config.toml
n_layer = 14
d_model = 384
n_head = 12
n_kv_head = 12
head_dim = 32
d_mlp = 896
vocab_size = 2929
activation = "geglu"
norm = "rmsnorm"
norm_place = "peri"
norm_eps = 1e-05
positions = "rope"
rope_base = 100000.0
rope_fraction = 1.0
qk_norm = false
attn_scale = 0.177
bias = "none"
tie_embeddings = true
parallel_block = false
extras = ["capped logits"]
init = "uniform"
init_std_qkv = 0.0332
init_std_o = 0.00627
init_std_up = 0.0332
init_std_down = 0.00411
optimizer = "muon_variant"
lr = 0.00847
beta1 = 0.93
weight_decay = 0.055
lr_head = 0.0144
grad_clip = 1.0
warmup_steps = 200
schedule = "wsd"
decay_fraction = 0.619
decay_shape = "linear"
final_lr_fraction = 0.0
batch_tokens = 65536
seq_len = 256
doc_mask = false
train_tokens = 358900000
steps = 5477
dataset = "wikipedia_en"
MLP neurons of a small language model. Each row is named by its layer, matrix (gate and up: input weights; down: output weights) and neuron, and shows model dimensions 128-383. Each number is 128 + 32 x the weight over its row's rms, rounded and kept within 0 to 255. Numbers have three digits each. A neuron's up and down rows have the sign that makes its largest values positive.
After each neuron's rows, "fires after" lists the tokens most often just before its 100 highest values on Wikipedia text that the model never trained on. A number after a token or word is its count.

L5.gate179:177143048155180050132117114199138141168120116128128114128177098164140133117101167142129176192070150127119160139154094161067067189112136166105147118120099122147146100129100067111148130093089159173083168186129202125122148101080158129131079116176150146087095142134164059153152170161153174138141127110153210126142175110207116150139147058148091117128064144125125138050106160142092074091143142081097185071085187122142136104065156154120115139083101110142154203097167121137135107106112158114128171150089106151163130142098147185151136170156141147124155162120154115129143127104178217147170166110079138121170102052149165171069125123191090094110128160076157080099123092117188108123153191186117078106128135128117124190173153141106133160116112174123140105131191068145134138141125112
L5.up179:110111113103135126142112166173150110098189172147147112070090125126173056087099154163079154122165108175204085171057122120141135191101160190175132139111130108073089140177137170144140110127086130094158147044093104124152061127069109117096162142138154174093112118106180116095124118131091148156108130197142151096127122105120154152156138105113147126086184123124106176114134082078166136100127121168184071142153112129129122163113128136149168095101148182128122104121137096111188077063078071104079139120116180139077164192148199123165134142067180128143125124123165062165110127078134101149191129144136159176135153130092111143133167138108091108133152095122218151097063126157154100125139124100141097082118137145112181130148142056108127148094136108105156119111101138161135176104112101
L5.down179:181046156171121150085120116129110136166141107106153120121129095080150103136059123112111184058089151153177110114163076162100143139143165181147205123155216103136118134087169115051126148131061108141114184159143134138122181087090203066103153117079137101163138122071127140085100132127139144137101109113086216098121056057126130156107132147116117078162130125087121113103138099138101068146115112136145083166078100120124207165135123148133085120133121119138166098057083122147140151134154131140091136106144088069110104142086130136041153112103131140060128149131133108176123147197134111117105066133099094111137125116133126097072142214114080137105131156074177147135109097105120137076181107143082158152119154108137099138127111172145124091186108171149159145146127087136162189106128148
fires after: " the" 33, " of" 19, " in" 5

L6.gate35:163087027122128140119146158150128148104134157114109115190174110113123134098088141099091082201132126133130163123100145141160108198140130147087159134092108086128139118185119129117182173124119139108160102171150138150132157107108124164109117114173175115152081124141076126137115114196083095132122138155142157118141117141107108133127113140107120097169132132107137128162140145101105126114164160112137133173073135086068148137118083143088159155125162183142118126123167160169112118186117150103147158146106141121132114068107128092101152121145117128148127096127167096084087077068112193070213075106114195137103136112145159142132192134203196088108148120152132137115105177111179106147068166114186097113089099153133090124126141055178124185142138130163134149149109157112138146137146115
L6.up35:114151124142119066125086097130160147060097122162167137134111124179086134121139139122144095133099154114179154079137110165182194198106121158161164141122160143132137128086172165106168084140152142146186101106109113086108053132118118210156149141115091092098137141169144093066105135136088109167105152163117119128133096154160115157132133117109111091148051126099100088108136124104171184120123079150091118126092046097155109111172168126085134133120173072102142127103149086071164135149126142139088109071084088090152125173145110118100183071150141144114092193061043102157093139148100129107111108173131142117144088140093160137083069118065051116100174116167128129065125149147136108097136124124140126206160126185057158179110126133179152141086105138096126127167142153113137164118179134
L6.down35:168120192106108105091130108105118080152171186124133145114137069124153127138119180152060168106083151130104130121128149190104099176124157126127084141093138072120048149072106101118188126155095158109116118129092131173120176178106139164086172183113111139128130173154158129101157154161118137131144127158128061117150120138126107144121083093117115114179101095142135102152158145143138189187117091121096154115104089189098129110059162123084157102081131139082130139151159088166120088130126154099141121131096102092090105164117173120141186083122084096088131146054162078139080071091153120164100131194185092160154117144126137134118063124058153147120073092118114147144123110184120093089151127101109151094108145084124098117138131104187058059181144167151177146131160112140150192101086126
fires after: " at" 45, " At" 12, " in" 7, " for" 5, " In" 4, " of" 4

L8.gate542:211191092147139135119115114105204162107133120199134062111110096113126172088133156162126153168135095096127133131109062128164130179103133106137121135105110090125135130143154173141150168104132093191172135127061109045132102175143135086055123159115115127128094072086157125127134127094175140160113104086171127151125108125196169090127091135128112122123107147164150150082074129194108139139121027134130067153138177072152139095125123130172157124124068113097104123148125168173143171097095131085111114109074139105130096099125119146161111133153104133122111068115126152153096143126164104172158106077092114095185170126140063134131124120087164107115130115146137170149147109139112119085107156071057128062104119210178088156059115116086129133102149134134115101141136148088178108078162143
L8.up542:078137135187096157153171113095144101143122131126131112017106141124122133229130109173099094116096153156141150187108189107115108095036160098146112089146096121170186157119086144089159176108093138149075151113169160115125075141116144089111155102146117152185086136065093160106151128075177105121121152147096132113125139171113113164171151136064100178154123145091145157086159134117137081132106171135126106160117099112121057179121092175087115169125074106153086161107132057117111172111088126119096110097119092119147116127112143129076141072162141097081165081131120145069080184141154159132124159144134166094122079103142228147122150148076128150050071148110135143173119121101084118119122100116107106132145139121185203117136137130159077123185133111167137115182132110100184150131134156
L8.down542:098115146182162145112088182131149182157106117122104062112118097122193148143095116188131154139119066164208159132076178149153151068123150142171108089138098151126115137189107093168109145143140133150114090140103110068159144157132183145117162159104158102120135124123096094105117128102159128104091168126126125169136158137149093133155091133072135137112109132113148063138172172105185104106166086072095092158127120105110111078139110121125123133118100153188138067081157109054112124094115160102139085126149128143113154151134167122097122126133136108136086128076112157195142172135042094146166132153159185107157117140093170155179126093130083085150116185087132098130191105170111105142101119141113133096150111122140135145150132123157166051120070120138073135139114086058150124145119110
fires after: " the" 42, " un" 7, " Tur" 6, " The" 5

L3.gate357:166211077185087154110084167070119159153153114048129157063120086160145155120148125117086126157132142090155149100130168162150150128139093069107092136111120111110119100124111133133131122138095150135112112117188084147116143135178131032135173097185181135082123158146159109093094137186093152170111117079106153088107130125110107054100155098094158154111149107173112120162121099091145143122152140134137121203120164168114128151104130132130164087099101145158069145120201105121134137139139156126130202143079074097096094067143109121102127150096129120162107109123138108191072160108163187159094170130137082139130107095132109120158078149107181181152182114135150191080118109143142132137141105149105149142130143139193109174100131138116142091113138119144060117191108154068060142115085093
L3.up357:143096149121103139121096094168094084115136171105086148107108141105116167105113105116109086158168053057144090163146105128126155124142063110143123148145071147186132133128115088115141145144198189087144112123184106129118087137149117102135119127097127127111131078097202103121068142067169100101114183148106102111127097053185154138200097178090109149113229141108156094081132066144103088166098154097113125180092077158139131153094129108133172191091151128126140152149179060158126116095144153121090151120100159089090109183138187102097128105128110118118107168149089110151143120066153116109200150082158122086095127089181077091123139102129110112093120065154105135141173160152136105160114167173182119068121196079108108110164091118149096121195096111123169140147141116109112139137143120
L3.down357:117066133145165062111154191131147134125107070122102140071085124136134167129131116124174131146172090098138156148042113171105132130132103115102176156104088121153142141084121133149137148146142122109185090117105184102098174097145170120134127154139109144182131106144141137112073137128166136113132168127129112093128137139104151127128135120151163175093147131137113136109073161152107042161083152135127100160126105120125150161125156138148076212126156184151102150089150096174134150151128109150090182155116128130169119157128128161116144117095119155056182073105096126199135168091205105083120087139073049117148093110121166112179101155121181121109106074133104158126113158128170121204158098101103113145110106137084142109083143166093140143142168092073122066135080019136071068171131157
fires after: "\n" 100

L2.gate94:097156115156132111124123175103086146175177179116144163154137091182096143123173079096149162095169133151140098155114180098158099151090167119103136150134137123209127183190079134102101123110132152120176151140132122209124113115175150099185125142074124169154105140100112098160140139215109158101093109094128088161149176132052094163165125122104136115151118109113116135128151088126095044095188126124137162089174168163175165175148089114110134138147201139108139052137131127067137154155100166146132138139100176101133122154097148094116116136131100150116183144105128128099102170118172149120049094152199071122144146083109150136151136109167129159153101080160146141131124091153162125114191140118103161116128126167141140123102159136165113160122089097136103106130145171102109109150143139
L2.up94:097129111185102107084111150153155163172154183110082180153161079113043121155132072150094119160147084074117156156109149078130101137078135203155100131113215089117112192146095146154111140072189127096118168065177118165135099131148090156131076126123078176103137157120144081124122181196104073120136101123076063093160134102086175119108142134112120103134141067136127168135148144167109134100193137158133144091155132096195124191184133111096160151128210135160112127152070154077186110127128170104149105170130133188155095108148158125142115109111163109130194143093155088067129104142146143150135080105142142127128105124130152103153145104177077093110088134163068138112151171099176113144186109117157145113110110101080150082168135141177116145095110125119096107127164104105152097171103192
L2.down94:099115156116127110147149124097142104130123162113159119112117169095091112111127078155173149140138136144135127155174122107102068145139127169136139107102115134152165075161065086150114082096107151136099139124111142104116154141133113105192130113214109084131165106162139194133136132100142104118146095102103143108138149122128092155180109044053150183126151120105156065086168173091163158162125155114176124135131150154129083149139075123142103139100154109163075068140132103080122075132065098165102170127099136167140124121121154124145193155105158099152148129122147140111114098109157156090074118112130131091100159184079101100132165143190215182150116090055069076109130131129128115140120143086133122130120106140146123167175083071123138159077158198106125116080177173137172129096086089
fires after: "\n" 74, " l" 6

L6.gate657:164143128121179125047139132109149142146150107129160192136138105099126144114100119175164090115121134145080096124109188091143131149149187136133105146100128178060068115171127061173166086126153130165172125107150100137155165150097111126144141155081147079177126159140171121120134192137206103174182131140081050115151108191138151067111093154144125162100074116046161161155116100112115194100177130169134164157151060127172072139162118091102170128139115121072104168103157160091115146124091161143167120148140115152161099148100151122132137095110134112134111110120118117045140154155196085137150114126112126158113107100125143143201123096128107142202122161115121114052148072184171183138128117113057162106134073091129157154133161092147093124062112108172172113094091062061109130138099073
L6.up657:140119111148145108096113181140149195188115115119142103123091118128211075107119121136141077083086179074132155171159126164114131141133202117116118079126103161146132138141142118144089141120094096146092151148144141126133113115133072147152178133106147141138118105113180149163109130141105215126139060124115137177134087103145086144132183141188047163092113097172060176112156150103154169144126112131104109082105149123125117160092140138105092096112099137179186089081094082118166156134156076097108160140116137143183143127137170175118108091127136054117107141146163104152111093149102156144105139136041162094143155103137117101101119152141083131106155104049082086091103037089081098093202137109162055133115101130115122133129176077189198125117116139133135139129134115100139086173136123
L6.down657:196147118149135091147118134141132071139169086134175142182082127141112129145125109130179159162139107147138108147129146083152153164200158186129071162093121138164137049141155132129183141088157108133139158099111197122155150123122160146108116096081108114138070154135090151104148085099130135175160147104098091085125112123176126135069125098100080098125075159169102116164178163104132103096125130078078167097178130073150124185133148087127096139130113111130158130103189145142066137113115140129133088129106071077072142198064109141152142112092180062157164100163071156114165084111194104108189159079163148161137095076074155143124078126111172092098170163162109146115098148167094156138188052098122149084139129123086140168155151222090151159140178122172099115161141150132126115123124115
fires after: "\n" 18, "." 14, "," 12, " that" 10, "D" 7

L9.gate683:131158110135099140138098147064131150107115066116161062116147132148132106151153069091080145117146081091156123031125197148114087086141194115076090170122103059175075090142145102117164144086151196139149159104113128126110147146104126067173145103140114084077103196107181115117112123143130160152147103173126179138112126149067176128152143113139160085102058167087106177142115134186150151127165122117120153118107076157172183122165115151143116152074143136099179116032153124090122096109126123115117157114105125113121091139143117105129152132144080164152115129199124125133079149137180137112141101065169105114127085063180159142133163147150140174131195054133144177155132130138119138099127143091065144051127119133129152102112181140098171119107165192094164161156159137069171133118106104
L9.up683:052161125122152104177173091192170085162167149105057091066094114067076097143092174126067056151128108124114052133093170139147161132121124117067115054118094119133110100150135134174140181078065057115139135119113039147142137123160154141114142151098144165146150096137150124184115113159084135068157177130113116105103137094124167145082165139153118175102166137185140164061154152133143124131092144144124092119103109150106123137108100107114071147100132095160154154150149142137123157103085118152135138113184042150135131158152128173125106141161137130135171117112157123117172155134150137086065074135110189103147161139106079166133181124150118167104133087133111153182154122051065138158124137088101152113117129102119116120156172137129111140144108153099131089152134105131122164175116131
L9.down683:077096080117116111110093128082179096127195119122114118125168080106124106156082125123135181084035113144112141094110067134116160115128159145132098144121080111171132133097212117127089109071135147103081134074124108134121149149135107114085090155139145169123105098147091126160205135110114119155164157177133127142152092170156128143137165157128083140102107139137169105080191081139115164146189143114133070110156100106152092129123082131099040106109121101178097128179137125114124098191062112153096125147151137102126110129165175193082135113130174127136168073110087115096127165058182140111118132129083146119104150129140126153112199101123144090088163107066122147085126109175133145177118097093110125152098088109065143082091186104122153166162124133110105103157075174110096097198154138
fires after: "\n" 41, " the" 17, " a" 5

L9.gate133:158094159123108102096141139146165130128139096195080091129168104160127083125117143137046169161159087121148218146140145134106157132113178184093111177111091068158111157102153152240107076163118128083147177124128174130130192152156128113093147127095167134115186130129096135162079145122107177104159202134096126089100110109174108185138136141098133114107088053144147124124132121136159125118132096167182102167182091143133154120157159095102121180140091097097092142142090176089070155117107126137126150102156153160086152208115100175084120122178069171080124130098120140123105115125112134122159115124179146133091154149154108120134149119199079104172138107113083141160077159123087132121111154075108091117102139091123078143096130121138088118151091132173103151165115125108115085106132123
L9.up133:092124100087146062133187124085157113091135221132180154118137082136163132125134135046123083147084131147149107102120170127154146088142133142148102120189120182122105152168165195142130184108120151098108108154086117149135128092136149111128119093091140109153089116099180103157118121144122128110140129134125146143097134137084087153143109148151169149095090147110166118152088142162107071109152101100079142123110068144101127112131158112124132118079084096140080123099159173132139125115128130183110163155109117103142154141170107182133166112085146128038127149154156151068129153082112087139056136116108170122157185128166158162151163156129058139147154077136137115140173151106101085159189127173129191113122170142074130095104140131090121094166104112114065139170073115121147087213081121
L9.down133:128095160128079098138108121117074074114144090099131116139127165141130110128167131084083156158134122133146128074137152240102207130133108124099171168102111134124151150133182205132128175135165165116171157091144187166076149123145103059102127170014130136146111105113081122108115067165162103119182088104147137089171098130154140166121115137093143121114132102139083190132155170126119135111117121134112110144126171149131108132070084152144088179141135108145128138143117110140153125087131130167109175128164103067108085114187126145138127167140094151110076149087170064100168099124119106122131142099148093158076140137129151144121154154172109129174142093123125152142092068173136083164084124117186131160152126145161115101119173069132130141156094144168148093110181127122103145151158189
fires after: "\n" 50, " (C" 7, " as" 5, "-" 4